config.yaml
n_layer: 9
d_model: 768
n_head: 12
n_kv_head: 12
head_dim: 64
d_mlp: 3072
vocab_size: 32768
activation: "quick_gelu"
norm: "layernorm"
norm_place: "pre"
norm_eps: 1e-06
positions: "learned"
qk_norm: true
attn_scale: 0.125
bias: "none"
tie_embeddings: true
parallel_block: false
init: "normal"
init_std_qkv: 0.0266
init_std_o: 0.0266
init_std_up: 0.0266
init_std_down: 0.0
optimizer: "adamw"
lr: 0.000786
beta1: 0.95
beta2: 0.99
weight_decay: 0.0
lr_head: 0.00575
grad_clip: 2.0
warmup_steps: 428
schedule: "wsd"
decay_fraction: 0.564
decay_shape: "linear"
final_lr_fraction: 0.1
batch_tokens: [131072, 262144, 393216]
seq_len: 512
doc_mask: false
train_tokens: 1032000000
steps: 4392
dataset: "wikipedia_en"
MLP neurons of a small language model. Each row is named by its layer, matrix (up: input weights) and neuron, and shows model dimensions 576-703. Each number is 500 + 50 x the weight over its row's rms, rounded and kept within 0 to 999. Numbers have three digits each.
After each neuron's rows, "fires on" lists the tokens most often at its 100 highest values on Wikipedia text that the model never trained on.

L3.up2287:539528493523382493556588483557472598551596443445497454524448488499482472446550546471462520464560492445612454522529439385569568444525392502491485466581525476508522525405528431497540506441564456565503463488544497450561510490471494506404444556516437546593516544505547451461485462445453472580523494451508467519425442528490383499459566654484510531478604494492433460462520551512504451497468
fires on: " Street", " Q", " St.", " Road", "°", " Ave."

L3.up497:456434463537566464454563455528515533484532475504511448507574434455443494515468538550428513446455502563564568468491563511590526523432477439494491496579537457431453520528499494518497529535531492513485521448494506558459478458487429566516532639628490574570499448441486499506496500465443618549501632489566509522494577499461539458561382524547544508554549486462512465482490483414426576450642
fires on: "\n\n", " $", "$", "\n"

L3.up2281:519488485465504438495427400456550497466594481518511502552512388541479471532456600484491574526429479517575512446494444452445529453504525446463482574496501511475472624530551504454495399534510493473525467443460478543505525557524564564546495611539548519481598516489566469479468498491485479594550507467608536492496458494552411519422516442514531433545463500505473607543507528426419422487453
fires on: "–", ".", "-", " | "

L3.up1484:493417524484505545495558527489546529375607535502468476461474496443480486454455423550567526628444515414486505464500614477555529555509522464536440360595474486553574527459501417497407533459457445494510483500486392494494411475509505474479589547626431540434488527475426492402483577527482479435564534540487489491466472380515578446473584414380570555436424502573577489502563622504550528431577
fires on: "and", " ad", " Ad", "od", "end", "And"

L3.up2175:535428530570580555597576505446523481550514525541503472550505459521401460533492472485504544539484468362553558481593491466452532503342500494491457566498498509471467475485472489451591473530499424460471420501541444533495514491511520611497460674495481553535553423463485460485524513440368454555529551427452526500461451505503464488590521487455436590433459451434487458497529528541499470446516
fires on: "0", " | ", "1", "2", "4", "3"

L3.up396:526467464545496432504537435575488549446445473487538482535560596478477455497471562578519531528448479429480469428546567454414457570397518447483486451482432475445549378454539546561539451533504509432515467498450528529460467525518419550352486577416448555601542415513506455472499488493485564530445552461413433585589540436537537524428480455502529530495518553566517548479484495565556504504531
fires on: "1", "2", "3", "4"

L3.up1441:485526479523479463597530513554518591536483483446453496522551487459456465456416453557556475461443514488502474446588593473450521387583476434485452384452515573443526565564583455560558504444499437531543379592538411432349510499586526553581549445590446453490493482565493504423498548510508560469512557495453545511596517472507519424496498518434520491627511360421507427481521584484533452485453
fires on: "2", ", ", "19", "23", "10"

L3.up2713:569473460428506557509500479498532626435538502486488473436564484432470430461491487491547502425513515483529495432620563483509608595500487513522478464444445398512487511461517538474520462424510501535574451461515505536479405522531492497454443495368460497517478536490505460556482504525487618464481500441531436529443519449539524399471572460463524631547490485468471503442534558462586455443461
fires on: " ", "ir", "er", "th", "b", "1"

L3.up2853:520497461440558477549536385519623567477468473420482463469498492486572449512486519533457568428491464463557578485568478458501530492532414477543453546490438498422443594523576453587506513556549453482487360453425461568520514574413548664531500494484402496534503524481521505457506491496426600485536566456610488499472500509598541491477455523479479447475440488435452506545535585564468477539453
fires on: "′", "c", "C"

L3.up3034:591414394440467473592458487555597431524458470420477563516604498490555456490460505586455513387512544394414499394553551458463494565528424533452506516534457457494530515354593465524541539489525466424527478565469458472508504510509527481518448541510520537592553489483461514506437495535493516419474531530550508512509517467498425478486547542488522495562548493492542547433592476516491512528541
fires on: " (", "- ", "1", " | ", "\n", ": "

L3.up143:405518524547449545452484508498505483482472499504451490490439431510482393488455441526490472495451468511422565448514532439458583470555393491496428490463520452393501554623546526436503513422573486464543490581466475473449474419537507543532498520560464434434486557517469505506434522520542527452513518515588415561503442466544512488488543439448578489602468439547487396475540530503467519474463
fires on: "ic", "ac", "it", "est", "rac", " pl"

L3.up2779:536438482537537502495478422485445508496534501442550503631599418540442520481444566474427473485474510593463511511504572443536530418534439612480597617471386512493445573449517476484635455472329472428511489478500564543459538482531520585556509519492442483450542509443442496308469534608478478523553560491590541523492507517533510474570546512458426428503465502506508499590447530445574444463481
fires on: "-", ",", "–", " to ", " to", "ul"

L3.up308:588437517469526522519469508504577573422528502516522476415547445450475466510475453519454502496487389378555500503490553412493615495508466467559522531504483513469552538444478462438510585439521430531504446533431558547462402477527484536547474509468430488414579540473460430531489418514577520496610528523600429525542454537561409503458612427503606517450423526528516571478522608441499558411513
fires on: ".", " (", "and"

L3.up417:476473517519543488520529526535586533460478454410453481585543452500484501567467484438459474550471457519435558502502538440580502425586477562503569540515502454505433451455528463513417473549411391474532472558490530395482503460470532547532478519496571493481510456446486525457476490608467465505534539436544514546510478531597512464537548511480524543570445462453531479383579526547540474483586
fires on: "–", " and", "-A", " to", " —", "- Website:"

L3.up693:525460503467447482517529466469565455524521495449436499512469545476482549505433501491430455399539500487346481525503454499515442479517487408434557412565438512448515564479436470518532511498508454515481437452500449425503520549542447530517516515529406495497581496426524529474499559508420519406454483477441541469476512455515487402583595517521543465506480555459527521477562425455447511444462
fires on: "2", "1", "020"

L3.up1881:661438509503527527547488451558473474493513553539475495408440456487456399521452539507548473524541450472494415496501500570406489418463519473553492476503490465436497528530538455500530536481474429548469480498534549540443505507535479531517584548597500542472568580496512389523460487528465502555514449511544475494543506540504527481458498469521482536513471545571521511436489541503434524460479
fires on: ".", "-", " t"

L3.up239:464494492512477403553601443511509555457474487419405601433529460526497535484365492470538486543525453431521500572497482377550545504375522449570502511505506448515556511505614454381478547475542493528548532543492559491527503523598536564529499484449442515446554518467511535507503473599466538539394518497512519549562482486545534449429520549535504485527347462486468445614519531529474459456491
fires on: "1", "2", "| "

L3.up277:483563539563503554406477400456554533466429505550497465520436511389482507527512489444557511577534438549498583509521537465486500473472418529473460484524466430453468507554602467465509552539539467587503502477547473569485468486541415503509434564524494614549538540512558522556461499573487504432564454501468524495475496524557526537422486465532524468509437491560623487492517487527544532530509
fires on: "\n\n", ":", "\n"

L3.up115:606507537570515520472538446486527508540518411468396455458523430434431427500419527552486559511461459419496463501522414420499528581443530345492610516523467487476454443410586497564552441564567507451549520528398477456530541518437508541480447473502452536463597465418519456408520528504527525574487564458554500483542393500420498383449475532469532590444473596490490499513532541555511383555381
fires on: " | ", "4", "1", "5", "6", "9"

L3.up1080:547481513503507432552580383528561526530489485491526528592553531425405515487460460437518564538506461526518427414533478544507537457512482529478536513523384482488492601530535430500514551470438441539501483535471507518469519500557519494580513517475468533539529514537605625471464477551563466525460536536462491511557449536563524531364480532506561423560388448495482460501531580574405559499491
fires on: " | ", "\n", ") | ", "; |", " |", "| "

L3.up2729:537508439533515463529513443524500549464587539452470468604521507550508488554394527493512484407546420454452549510544411417530561461488478517497575466476476507437518525465488457401471524503504378543601468483489498476481393459533523484513486488487435444511499501488451509459487548508560545507468607502467571616632498444457464473413600459482504520569479343524478474539457514487463440513495
fires on: " in ", "In ", "1", " In "

L3.up307:528476462453526503531497463487502522469517528565512484537607515539452574518499477443429514479417511513399470411547468457509545508479484498449494430571473493489549484499429441521533568468454435415511553484514457448402477516550493583496480482506556495472526438527553604447431526473512553473547516498519464488496404552458578470454531482474521549530469382398517469435463530535437512427454
fires on: "6", " |", ", ", "–", "7", " | "

L3.up2316:396466511525587471448539460522492539531473516543538520491443526491497508548387540458431456561385458536572452465503466408465472490546486506472477506546521566565523557483518511471554493513600423586513480514389540610420447512503497495524522540536431573508574556454572522546477492447506551516533566465525580437574517469515522594434455515446567501424418584429560480470420625508408468523467
fires on: "–", "; ", ".", "-", "12", "100"

L3.up651:428413464394560525499464551591592418457441507444524520556498541516463537493493522421590534405504594537374585500517517532463578488562476422422483523492477613482337571439448535439478611523481556443580532428545466510521537562455405493488474581530531399558513485480537458583473536549515540509366552447525460540507567421544474450508554461497526470477540490481532462511467565532473530578595
fires on: "| Party", "andidate | Votes |", " |  | C", " |", "| No.", " | Title"

L3.up1169:600568461522442575572523495526496472449497443457514522549586584476508419511434516447541449602487543413595435405571516483483532557400444539545562420510549491478473429473578417486501558498466486544584529436450587518475529483480513524432543593523498565516490515454482516548515461405458498576578468435500457498562411509517431402511598435400540503486486467599542565525509620327472450464442
fires on: " Am", " ab", " Ad", " ad", " Sh", " Sur"

L3.up2117:511502487491509465546549510522483607465484477408533476512550495477423446410497466486486494442397532519418516486510437531588603479601511557492494448493504581486545565536593368539421558527479420521555482423601441406513572435560446530491545578506511407505443461546477522430541486487450485508497541439609459509558623508490497447478472446469612468527497464460520453465493597600499563524484
fires on: "\n", "\n\n", "====", "===S", "===", "13"

L3.up1671:594378489489585522552518498442621474503473480488456504459492574442523480520587402449428504445504494500470430476572552467523477509404548439557505549483456524417429425450513433471477483523461430469514480429464509481490440537483463558539512520473453406543567572422460414429489477588448486465596504541529524500479572547505494554474443512506594471440447414461490492475505596497492554479570
fires on: "av", "ep", "art", "iv", " qu", "op"

L3.up1842:479498440487535456449553465535413526541568508402579493486518467466490552487499473404543516453498488560494567474605482507517488435481459502513560607464451532494567572497588485411512539520511475476548564536597367544545528554614501494539570538502485605551490464494478446590456453517477457456552433460551513470584447496508494554524511541476407612540456499366523541484521452423503509495475
fires on: "i", "ing", "s", "in"

L3.up162:562429505457546529542523449490515446461541531432500495501526381484427461457454563403523470454521362506542489526500469436509575496512487478496463567527467530508490477517594530432548502432487456526546520459605488506489522486495420475484538634490540535457468453471578462440554466413536502477572529478537499468526574569605461525417465557531473411519476491498496524497555553488531444525554
fires on: "-", ",", ".", " of M", " of"

L3.up2519:480561497518419550476450373564465550518537527490511447576543518479524556527506509454507530460506486444393470383534537452418465465456514488494519484520419494491498614502505436487421471452504508488567492431509483525554421438502549508409647466487527663425591472487486533515456470458506517550578442555497541493585477533581530505445515479485407554618464531580508552474488439575476517512433
fires on: "; ", "\n", " |", "th", ", however"

L3.up1236:502481475590548543501510472460518586575476566411492488607580540448452490473439498438638562509398500512512518522563425483518558472506509537528500522617500484430488513563487460534547542508616465501559449552520520485435461515551459526453544587536477497475436442431545494471524507456455458532450519503513469473419470591463486538422472546479464430564522410447476463510501453473516495421468
fires on: "- ", "- P", "–", "872", "| "

L3.up970:556533446529470482527636422560428536553585488562440471436503554570459607504470487429523576633440447544479565494565498522450534455516515508622495559528487536492458545460406548511558592530428470463497480479486499516530507469415433535461591546457522514468473489478544563546503565454503547582489455488465509461556464455544471542506474498515367446528455542573500520455450570566389462463514
fires on: " | ", "'s", "; ", "120", " |  |"

L3.up2272:478552410535525480527481456480562495472502489556468461540525489535515523565477439411478541507424392474552477454467487492510557437557478495503561512499396517488514510474514485542486494480492469436504439564553532460457506493427400461505441515506464459447496459591616467503501506533573455514458479496519448510568480540545659529436515461513461527493500497496567484473442535518407489571544
fires on: " |  |", " |", " | +", " | — |"

L3.up92:562544512563614535525508433431549505465467455506470427480480515459520476521499454536498506524484472498585589468445533456561519441535434442476480522436530462432495586536540401485563599516549493475519519448590425579461506481430460460543545577550491567585526518583494476537472570501497556519436544498483538462540530529469499558502405535386537531510481466523532410486459585510560426571484
fires on: "\n\n", " has", "\n", " c", " rec"

L3.up517:497472482531490520536487529467515548539558562535459497476509463453423479594513541518451460473547539466536476446511464512483542550461471522605501397521445481525475436480542438500545479512499424540504397500542526427428531473567474470565491462520491469559512500550509521455509515455486557514545441524444657498434548436564580453498549461458497513560526444514593381459463456522497432400557
fires on: ", ", "d", "."

L3.up1879:442448442460548531482480390441519588505464493531612442466570432477444457461511519544512463454475448436576523516470465540493597478409499426543496492550535549512494660480546461440425417528509366617516533467549407590412453477471442520452440590461498496491520462462515411486404436529515539473577586400548547544502537489562562557559564477556462484464536441441562533480466484549519522476484
fires on: "′", " | Released:", "\" Released:", " |  |  | ", "; | ", "\n"

L3.up787:434574528543492512481507540485325476483532470530476472451488534472503574427513469490672453382495458563556461514517482463385508518544529526548491493485513552487510528445563444384528553418474488517591450445560499533510459476499492520565491394537558506597475477495462594471493545533605479478586497560503566528639519398468492556487509442427514502564450460442489497506532497483504533496522
fires on: "\n"

L3.up1944:455345563466492585448634531505538570439546451525419499564492482466430498533435519427484521504517410428540547540533451417541538473574490403556526498522523427507545537588551498395580578467430446517494542439413488501467489441466547525547466490513453559523551535487482456447498581512501482475464450496500571534491509512518498577517461411456592473512461467508564440579524560433477472471572
fires on: ",", ":", "."

L3.up1932:504463396538437495454507489606557509489401580503412503486509441443428522584550433536402511480500507570492554482499474457408532509469485546465557480520525388518440473453567472502513534554461479552489421513428510444472520495474369510533456515551490483558478479432552499565512536552554498448488515412556529518526540532510550459495515585518521454470418394484552425483432465470525444497463
fires on: "–", "2", "\n\n", ":", ", ", "1"

L3.up1075:523504562409476536456561452534524458496514508575550499437503549457504510480430453469534597408494424463544459458513484458553461497474526512498457453534470535537619593515490505437507527492566433484437534483554546644472361527527592475533524508527508573553483569531662567488398464451488522450497519536543503461475412559505432590455534444483440482657504472408500521541454519512403512464437
fires on: "; ", " |", " | "

L3.up318:463476550444415534529600462465518515475555544576420471529519486517475509515520506475422498480527440596535449511493441541522522510489497503484492530558547479533500580329550523454587561533443435512439575454392594547442426472502529525483490554483437643463569543503518495461415495463429479549492517504537505547518422570590491512463537468528529443479603470530536567577475511494390480399397
fires on: ".", ":", ", so"

L3.up810:471452506505418541466545430512505458545525478511473442446424565502517554478475454387587513417487442452483534447501483528505487498520531536486501475522467491487487565461377436467539563464569501400517544490513547552551428568514508450472513461430609558511500548501546569558479412544507553527530454526563489495562403506467453606436529449519452466566403529486519571486448497573443537508466
fires on: "\"", ".", ").", "ed."

L3.up52:469343433460491528523553444550471564515503483530433496483510582445501446539471520530520491519410424465497452448629554433505545492444450448461562531534360431481514540375487476387500450449548523397460446405412493395439519488454461447468498535517413534543424504536571489547459497470541516446537471480607462452461531516569512439470603422542481608588427529439466512509575523617527513543545
fires on: "T", "M", "R", "H", "S", "P"

L3.up1499:491552545464489596550575405580615589556526485439458458496620471474448475507521427476427565462491591527434531569598574422499603552559476476461511470510430439529453482482542623436500546590454457557632435526461537455403444378486444543504518517457497502566466473470499518554483501462486574503542550535493503432472573477505601395560520502500538412509539495412519473396517483476527487492501
fires on: "2", "1", " ", " |  |  | "

L3.up498:422552457424437469553516426559440587475563519473543455585419458483407569444491503486580503500496406456505499477505519463528570483478521472509546557531398574495540576495651405546509559561535494504516554459490369462412509471505536604494519461471428525551553477428494501423404474487503537495475517489467545530407476469555518527483487591514546617484478499454551527552558499513519543493494
fires on: "′", "°", "29"

L3.up429:465496567555585595511512492516569512552495535481417517510587397494468499436532483527516532443488548493490534481542478405487514427515428547491583496553508555457496476506503494557564506492489439497607519533484483436497551433479488548499581434484469573531473537503398418437512527508484559548554477383499560491539494503517462461559523454398495536491496501459415427474431555524542543474573
fires on: " made", " ", " where", " make", " assum", ", making"

L3.up692:520477510476535579527524574532504497470568466509418478560475601501506496467457553512416518473397524436507568422492528484509529433547455530504472553451479567438566553502464518531488553571421492438470468481468467479446536517559462565463483518503639449572479545511567536509582505513499428525455545421632493464459516512499533533577575520531579411550481443468482344521487550565473564487563
fires on: " |  | C", " |", ") |", " | G"

L3.up2646:520440435419462449486530454559461484544539475498423495450461467444456488503520581519508554517537505494596445458582580521530605505468426454543513532492498642540494445442506532527482542520495415528478509478445561526524453454478439588485561553494396653433481553437482444587550456469494489595531519431531538621472489543641470544551477536488478466460479473533551471529463527515492399485548
fires on: ".", "°", " that", ", which", "′"

L3.up1483:461496537473413510585464480503501472535451466523446482549443455463443495502463523477544521416483454493499444458491570450529532414514518532535489433460483514498523594495416505457516539436503447449501493522490532499563454428543486533390555444533571581489566541510489570525382468523448519515478558491528545539601456450602429563406457502502420413576447508503536502491454481494488472479493
fires on: ".", ":", "ed."

L3.up1634:470462491557501538600503512435488495432546506433434460470475466536484552515506494452537473517338514499538545528499499387497498527565526501537412450458483471445548480440563480534457529473530524519503467617499516457513496442577540596532532477625515449535535507322513552479534498542536480531421548488552475461534514457487450538612503400485524457505532469425474450488473575463547589598476
fires on: "\n", "\n\n", "7", "024"

L3.up2540:539526411492520511468555494511412588551570472478529503481509402484439498432435579578467489500412533498533535439508494462541517419527475473515488538574455574508545559504540432515495540513512490579604555497537475464437546441551460570525521514557435578490544559481546410534360456578496508471425581522498502548491469478474471503421519542440456531519488446463565461508545539447513432489530
fires on: "′", " ;", ");", " | Hard"

L3.up598:591412546484484477435526496526529514485436539504474542468432461472512561550435458401448532462478313539470443531549549488478550450500492466440528556495434430530505463525517516368593460476486509529518469474489453602507497491533502460453477512556437498520589521538525478516453475434548507473407579452572490528482503565557433566496464472492552490536403429571442534560554643419437434447529
fires on: "3", "2", " (A", "10", "4"

L3.up1424:562491545479465518463534423525440487535500617514571493496516483506518551563498444436616550470477461495514522448560500412503528500483522450442521432505437385472542492503452486505530480459564394501493470562517579573545391453565479524456555512450443598567530459502494471533381476510525507466560458596470487516504468530523454545514547451523401538556522483509494596437618520543471506453540
fires on: "\n", " ", " | Notes |", " |", " of the family"

L3.up369:489453383544490503453545464463480487567477572451500534451559520293530620429483564464548592402517559521522491506482487516527571511502440582418511492487512485483484484469486482512572576412519512466495462595408535535500467432568441495421533472575547458574448499468476567486478424487510509428392549561616520508573504539459438477484511426381558429529456528518567460569547474442474508425472
fires on: "\n", "\n\n", "- ", "| ", "- P"

L3.up1683:490502402497543494519480528565535539495539497482482454470423546360463447553572497450484521465471521510414590580480448438479488507572416450497558472487509534476520531489515497545480538487502393501495503500554407483466555458513415530458552531473477457537533525574441514525501450501501575389453530488558462502527556516523434420565464498486628503685503466560441410381517471519529471438436
fires on: "==", "\n", "\n\n"

L3.up941:481432466469516530359531464460414467498448518518549506574489365440498486554471458495548463529602503518549496522531421423525564593430434555516540514574552490506467496417505481356530574514494466425520490430330577387411482468523506564519462536467453502486555465576537429514459492403439489507489450503460473473557461493467510571588440495498502473489361514578438467520605504524418486390491
fires on: " | ", "-", "2", "3", "1", "4"

L3.up2048:412437531571487452494442510445528478525432504568532465542452470547458476597452511489417538476474518464548524502514441318419489534492462403434575566559471426493486517489603467437475403506525485419439487495469521506553470504555546517433453518508473470550625514510514521443537541470515516505463513578536507474523490571443572528518432449437507500571420444518599551577558467492456384526427
fires on: "-", "2", "op", "1", "3", "4"

L3.up2630:537526468457462529557541530530496526448484483539432508467437608472579413484435493445507491554541441524554514466490500424525470448450520504501525603550417506547514440447512480441463483439594433515529494525523514438490505492570546499578497526521552505510528453481516541537517494597505545449490568504489483478535427432489449606524526470463533460535416438458459514522452483544479484509490
fires on: "1", "\n", ", ", " | ", " renamed", " and"

L3.up1755:554440566417508488464615493564492566578445536661478458555500539531516572588427440467522548487441430562392452481537423503544545504470490468518434463439447523541553525483455411526498509509479436506525516460599463568448569502473532465466449445417534533532497519507603473555509442526536518419556515524500484526601492482568548631478493400426430523486355398498517566405463551514369569490480
fires on: " |", " | ", "0", " |  |", "; ", " Report |"

L3.up1026:509467479528482460551527387549485502438502454449524564468553456463505498429518515483508575530491547438489499452485420511548611466574486534550496506505521438505511604543520392466508570509430452381649541509553507473460518454567490541500509456439649466472501581485480544554473521482492506487470483551549489563515420576528540570357501421579547431475433448483498446496452544551506540520522
fires on: "===", " |  |", ") | T", "====", "===S"

L3.up684:476556439505525416524472464504507406481496461536539496482492433437511522504557447456439533572527470576486561469514469482562501490408440522495611511641488453437498528494458519480483441477542502503529433539521498517482466486487499506477566671574447529529555486446433537464474490566500586474512551514490507567542512498483512491452472512482551434535425464480505495510506471428481395465560
fires on: " as", " than", " side", " while", ", as"

L3.up264:532465518497552496485495452473449474522452561447504583531531468445552533413362516478642510487412448505487520498543460457483493475456503473566519542553488517467422396520514456537524554488555463447595469480503572510490488529534477489502490552499511470516536518420590491514527476574441510479553473493604520521604438530560500471433524485362502378594449409480536564550498579537491506488555
fires on: "|", "|  |", "- D", "-", "| ", "- Y"

L3.up1507:529477591502497542580529470505535432509384465481475447553541481508517415409460464475495518449432446524653507481536490475514586522483538372511552449488466435472499534491498478479505535527482447440572540469455502483434549525541518474454503520490471425475511491479601492528532555505472470467532468434517524494521430565558525487448558459464589589550483467481531501428510530515493487535455
fires on: " | ", ":", "ic", "4", " and"

L3.up985:495492575490505494501544513534404618575451485580403491505435527506526460465393532499493599502430433504471548459597494457566520416510481407570461467461471574476515568525530533482637513551404470535537509493545492546429527547569489479491552459541487651450482556445600548647571558503512466543427433495503527489660538610513470540535513421532498477477403534455475486416516540551505475492486
fires on: "ak", "ima", "        ", ".", " | ", "; "

L3.up2929:469525541501451586493525452479411481460522510515593457413387479478417493535528413586462508451469416472569427533489469416450455484503469484453535570556435456504520527562477525497592511435501417496510513490509549518496344496471481513524492519488551601561456425502553494441490474463550518537559486581486504514624477549550558633482543466497493567543465450436537500473493503464388572470452
fires on: "; ", "\n", "\n\n"

L3.up2501:493440486490505494544571467471493505426466545489467519429589454549502472557527480428561452550437488435522519517496525440411563459428485498461448459552504461443456586554547482465507584519564464432506487510489442578473410479484537551482492474559575483459551490580450486449517473496553470512450511391561409562532513412542502464476480510418514469511443492520523502528525536505433427462497
fires on: " an", " one", " A", " a f", " a p", "1"

L3.up271:456427471419482438571512546507443553490437471519443436520504470513516421540486525421406535473521514455577528474545476422483545521452463457489487497504477482503473490416577468534545477488418493571442561428420508441500428432521513506553420523572372433503595515489473518519511577464571482536393481488474510566535489501464519493391580483446512576460530477444520543512598593594504445472503
fires on: ", ", "1", "2", "/", " January "

L3.up1684:468413549510539491512493506546487543564626515594460477529464493448505526573511527449433455526512410494482429496602519478503516489508542466553519470613432509419450502431509509428556465615588485491542542517468511452458529377547504578450452540532404516546481511481544500498511488424427455444428510444518469471502581430567477533425573443522580499484500537419485545528518408454432416534490
fires on: "0", "-", "1", "94", "."

L3.up269:531476533557536495576499453522528485539501572409415477481462437466455500467395475524443548489500516413457491503595549409510526511512542521524462490423508508442508584409442508449490533536466497437497438539503448578474577451616562577502596526529594450461487538468457518515528578514455606559551599442497550517549440487531483488508536466504489397652507554438510396525506586476554390517546
fires on: "\n", " n", " d", " l"

L3.up2693:477423473442588447521611529559431507446566476422532461478455493522502505473423526443467448494477471513590479535571539491518507593554486490455498496503492597544486536497519515466505474436527418389511452519512498533501496427440388504403527555483494423477545432458560515500424455533539501492511603521439610585520459493607487484503542502494565483569480547519473433459453524479491452490464
fires on: " of the", " of", " of M", " per", " of O"

L3.up2216:449531459465545551538480467602469499477502433470511424457473586417495561493510472500500519449470568529363558445500564450454462448564452560557392411478534442456485542487550564504481533466479452442594521534383479508460549466486483533427535451603557464607541513470484605579424521532519594560497556449499512512529445343555488523505531443513543545616536518552570501401445489503494544557490
fires on: "\n\n", "\n"

L3.up1579:478473442513548546549487434491501449585425474524500458507549450493489508513545513498511432508470520478477514532482548494543480559509417522528423543585543458489458430445491485491541479565436503504549473479387546548437529481458515529510532470624443616561580578450479492506473517421413551614510494493660556516528478504561569424451506433463497489473451487412492437526523563644501467471521
fires on: " made", "ug", " make", " Af"

L3.up241:432445476482490482494551532540526428509501412563455535563591545477504543444518531445507571527458545505443461462481516506462546383434443538523455520532485493515463556473512461494499505531445467442515492484492491535440540534482459551551531518457516436529505450449609539473466514460509533422486427512431472521488442528596553578529551495485449474493454509489472493499502533511349525423504
fires on: ") |", ") | T", " |", " | ", "; A; H"

L3.up2786:569480435476415419511530527492440522505579467454347515477405432564494471531465480452515445441408545520448473524559447463536504495520487445524438577496418474490453563514514454472536575477444449573535538557538494519469505495514527532526502579533512463544509451473497540596460390488483462554499608534505537566519491501467470434393458512533482520553474374477507461377463514531466503505473
fires on: " in ", " from ", " on ", " of ", " in the"

L3.up1199:402407557466563504484552485554503523451549497552526433572408458556460481601445425541365495438479427522529503500454533361406509539610430508511525506518564485550417475538529495486527519469531430505498424562507498586389486479464429565569445547453463474517507437497481460430453446527497541528599484402526458490585566477467598545540516476501478492475454433469489568470478553529515460410462
fires on: " | ", "–", "/", " (", " feet (", "; "

L3.up1280:519398488471586436504498519565546506512452480467490425466553557428480415473419514508441505484541501574499488465558593473479570552420447424528592510584488483449530476388541527533564463529318473411542388419475528525485442522495534504400542535541527538554492488437533531500502586567415543507522520519558436525404498483562479448516526418502486564516448437452593557486564544535558428491554
fires on: "M", "é", "O", "P", "K", "N"

L3.up1998:526476512484500474500509446488471528529527452617454431578554544500492497489490494394512573497512442516543485533548537458496570439465517547498504526500480473523517484448415488456531553479508467535511477484494553501498471457586453507560449433466480565563520504543552536527487489574537547481609530491570536498521430528462495598547528507382532459508512402495518555440511553610344523423531
fires on: " |", ") | T", "1", ") |", "7", "0"

L3.up1691:536444495521533441608640464492450491515523509465475528531500557512458514494401510521346496494465522542381534475501483483543507470455468439607445441609540497468543530494527487576485543538450470475488498510451475446507580576521530498496612522587522614450450498400501508512576502507450498590465553526442443547527489583473461564431510536536560519523493500426544403504521609496498505464486
fires on: " | ", ",", "008", " ("

L3.up1869:407504459484450620601474509487556550561560445427398459427529484405499467495520443423485440358459496531508491539506509505514512490630432480572457434544449541492430563497505526459467584471446450417461475544579451492477463393507444543510491491542422514580502562447508530495477445556396496491493543482505560519570552431495445453562503436513562423609530538483500452479538555468455558491503
fires on: "\n\n", "980", "990", "970", "==", "\n"

L3.up1145:455508427561529536568577483542473462483514490467423533511507516433486520484435550465472490398556506495527497468510446438448500517526518418571482541456451510510517528520684482478461510468485537377527526424524467499511464507455457523565505451463499525603495459453570444478513482490533482508506450522556485454539434577554559560612542456505475562608449504452395440477695451540515466489516
fires on: "in", "ing", "N", "n", "-r", "-"